config.yaml
n_layer: 12
d_model: 256
n_head: 2
n_kv_head: 2
head_dim: 128
d_mlp: 512
vocab_size: 2048
activation: "swiglu"
norm: "rmsnorm"
norm_place: "out"
norm_eps: 1e-06
positions: "rope"
rope_base: 10000.0
rope_fraction: 1.0
qk_norm: true
attn_scale: 0.0884
bias: "none"
tie_embeddings: false
parallel_block: false
init: "orth"
init_std_qkv: 0.0459
init_std_o: 0.00938
init_std_up: 0.0459
init_std_down: 0.00938
optimizer: "muon"
lr: 0.0162
lr_mult_o: 2.0
beta1: 0.93
lr_head: 0.00678
grad_clip: 0.5
warmup_steps: 76
schedule: "cos"
final_lr_fraction: 0.1
batch_tokens: 65536
seq_len: 256
doc_mask: true
train_tokens: 210600000
steps: 3214
dataset: "wikipedia_en"
MLP neurons of a small language model. Each row is named by its layer, matrix (down: output weights) and neuron, and shows model dimensions 16-111. Each number is 128 + 24 x the weight over its row's rms, rounded and kept within 0 to 255. Numbers have three digits each. A neuron's up and down rows have the sign that makes its largest values positive.
Before each neuron's rows, "fires before" lists the tokens most often just after its 100 highest values on Wikipedia text that the model never trained on.

fires before: " ", "er", "ers", "ing"
L2.down413:094150100134163062099105133110185133158118156119147172117089097142154078134144101122135121139142159148181121179096114165108143126153147079149124141117161148114143144080098116086138090109155143118137106119134104164155114160142106102110155123116115084160105093192165101132112143118143091130

fires before: "_", ",", "ar", "als", "ation", " ("
L5.down294:083158149138111123149086124142092104071155113102143119109139126106117089129144110127137125147132107095144158126106114118104113164118113140132098146096149109103138150102173118111139165073158125101191144155103161136181114147062088078146137115133127141107125099150144148131100153125155134112

fires before: "ed", "s", "ing", "ict", "er", "et"
L5.down347:127071103123122171140133169129167139132112126064126120123146185163069144125140105182154152141171140106109132074141134085154131137122140099171164120153135185150135152140140125175132159133129160122126128141117159116138115112098157129088116123115144117112146094146113147089127181122127121152

fires before: " ", "or", "es", "ional", "ially", "ial"
L2.down484:091111101097106194118127133147138142117114140106127153145149119133191079127180089101164135153115137114127111105117125108148098079094068102096146099104099103120109117139118107149150143104151125123135120123157132132164146155136152131123108098174148102128113142130108174142136155112128130124

fires before: "|", " |", "|---|---|---|---", " |\n"
L7.down246:099173125116124132134106146112109118104147114121145109162164115128107130168096152161098125112110156123121111105104134117097156152139110149150091142183137116175133157174120079156145125127125130090088104166160115100140129157152087143086131124157125122179129106136144114164135139126168129125

fires before: "pt", "por", "pp", "p", "g", "ple"
L3.down94:085159153088119101116138172123168117139126112112124075130147135108134145165114167131131132087091103112143133084137137139152135124130175142086143132137136132099130125129168163138146114112100144116144112122138140133131155184111130164163166132109095123125110120165108125163126104123104140183

fires before: "it", "7", "ib", "ion", "ition", "ited"
L9.down383:122084143087128106105102163127142140132144110134151089124156132114109115131159155121106099140140108105117112103182107098102111122117166117152131125123147118091122149143108101105189104135077102091156125117173122112139137111145137098090082149124131116124141121172083107129133108115173117130

fires before: " ", " –"
L5.down254:144147118131124137139113180134124112164111112092154098119136133154172072129132106131136142076104125135181137115132141112123136154124106146128131122153136112182138086139151139103149117147125134100108149141135152128113127140094167163148117179117109134126129136145176121134106131116102118132

fires before: "earch", ".", "ult", "ign", "erv", "ist"
L3.down322:116141183129147126155072146182070115145106135061167146113139189084084098119131125101136122144135135127138093103096111181144101123143163119097147087152150091100155102183125156148158134091121100127165140135095109143141133127142139158134171151116165134139081133159163116143164127146122137136

fires before: " |", " hold"
L9.down55:165143117137175145110155152135138134159077144126164140105140123135125123126124108127136178156147169149109112130111112156122136118104141147131126104101090150159107120148139125142125165131172149153107128119152125156162167102146144101121134148177102109125151159096125140171143152110142119143

fires before: "a", "us", "or", "is", "==", "ol"
L9.down39:135067140156142142121143106150130113083099134146108106152158101162161096133129139105147113134131135148134184098130151134208147164150152107096085119106150166144138129150131169112111164124114114110151114178166144095154113152158071123105167112107204142125132109104118132137143136110148090164

fires before: " ", "or", " c", "ive", " between"
L9.down486:129131150127152108118108119146129099118138095141120109135089130127139141122131092131127128127164089095112147143098117120104142128145142159082095158134166096123162075118126129087113128133106131148084135121135151144112185074096103166165133151148160153127153096122140100135191119164122117120

fires before: "1", "2", " |\n", "3", " |"
L7.down335:126129151100125099197126169160141149127156148101134114085121164112160090160078101135135078144083140104133090088137124145176101170157138138124145151138099130129098109149128166112106140155126126091161113150166122121160139126130098125143165086126140193119148102153118132137141128108110166163

fires before: "ed", "e", "ing", "es", "ers", "b"
L7.down388:097102097094118092161134155121143130153129139096137112198112122164113115170172140108112091141139137126120109142126121101116114140143158154110070137129085134115167129165142120117129103100142134128159120114138130125142144157099100130121096128117092077110131115144123112132126151117129050118

fires before: "le", "les", "er", "ing", "ers"
L9.down57:121117129095139134107150120173161116148177140101146136117152126171099192125113143149087140136123081117125129092114133170101138166178113115139155125124114089073155118099135162146105117130160123128098197127096099144094106124135140097080147099126147119157134133165113129152137125165150148175

fires before: "=", "===", "P", "S", "C"
L5.down177:138170127141177148076117119127139125108122155111116114133131134068127179139124093114145085150103138141133155063120098170128108136153110152102136086112125117128114150131157155115144102092084132113091116121142113129147121153084154163115130149123132134177114113137116178170164142122127153127

fires before: "-", " -"
L9.down73:091124094124171116113163136167136111119121131175135116141145098103086117135139130157141161125150121128115119096122097097134123156144125121158124150127104150157178122146099119134159092139128124075120146110174125117162172174092115127140114085121123158097113114154098093099132119154133098145

fires before: "earch", "ult", "ation", "erv", "ident", "id"
L2.down35:130111115146192158166109160098103124155148152085117091148163161140139119178159170123180141147118100142140156106111066088143141113119133114159154136075136139076124116116137126150090162157125138151118139137128136147121163089138125113154168104123153123119145122128138097132169112159137113116

fires before: "z", " S", "y", "k", " M", "h"
L9.down401:122136145106141066132135120153133111093138159124150132134135137134162119109161075087137102090125158148122140093129094138120114193130110085089124129128102146093129103074131130156103170145127158149174145083118137089147117088107123128140142140157116163127126144147127105098123088088156109109

fires before: " |", "%", "z", "ius"
L9.down16:125171168147164137120152142124184145112156116120154120164124075155141137086131089130107131116145120127108114108111150151106148087126124094139138109130140108134102131112114134107124140124148126135099101188135079133111088117124162138123089103086134149136125091069117146174117147149140104116

fires before: "-"
L3.down134:114124102128144140136104122140166162091164095100152143135124144125133133152145135149157137149111130108105163153130093113111148166108115125130175149113128109139143152156161153113137145156142085136080158124109085119126141122102143142106085100086111106107148129114100142146096159144132064125

fires before: ".", " long", ".\n"
L2.down502:160138164112134116171174130157128113137062174135119188124131151105134109160118133096136104116107152134157170117146096138115094120088135123134132144163110110120128108128111124160081121123127142124151149131098144135126099103154117100099149126084103134152155121106157096119127132082129129119

fires before: " ", "it", ",", " -"
L5.down358:133126162154105100120158101152090108087082118098131173094142142168161132141159117132122142116155145089097166160124115115094117154141155139169147171095115122127139161153164107115079134146105147131133154124115105114142155128120148103145143135117125101107109129134124140113125121136087083136

fires before: " |", ";", "'", "',", "–"
L3.down325:141127131090144121136141057136136108123132112145109124098148141154115125106145099146170084141109152173086090140105133113158130107071125135122131111180129095092172148167085132120129118144135150143117116103128117137136098145100138135157140176101131173140102117134133117115128143117092135097

fires before: "-", "===", "born", "a", "P"
L7.down474:137083118112160145137098142150195130160130202139119144134190134110099119147155158113140143142114108161103205120096124148131086124130134115125123124149146145099133138124137143168138080099132159146133134135126150096151075118163131109110168136111113124139117148120128110139132109096142125120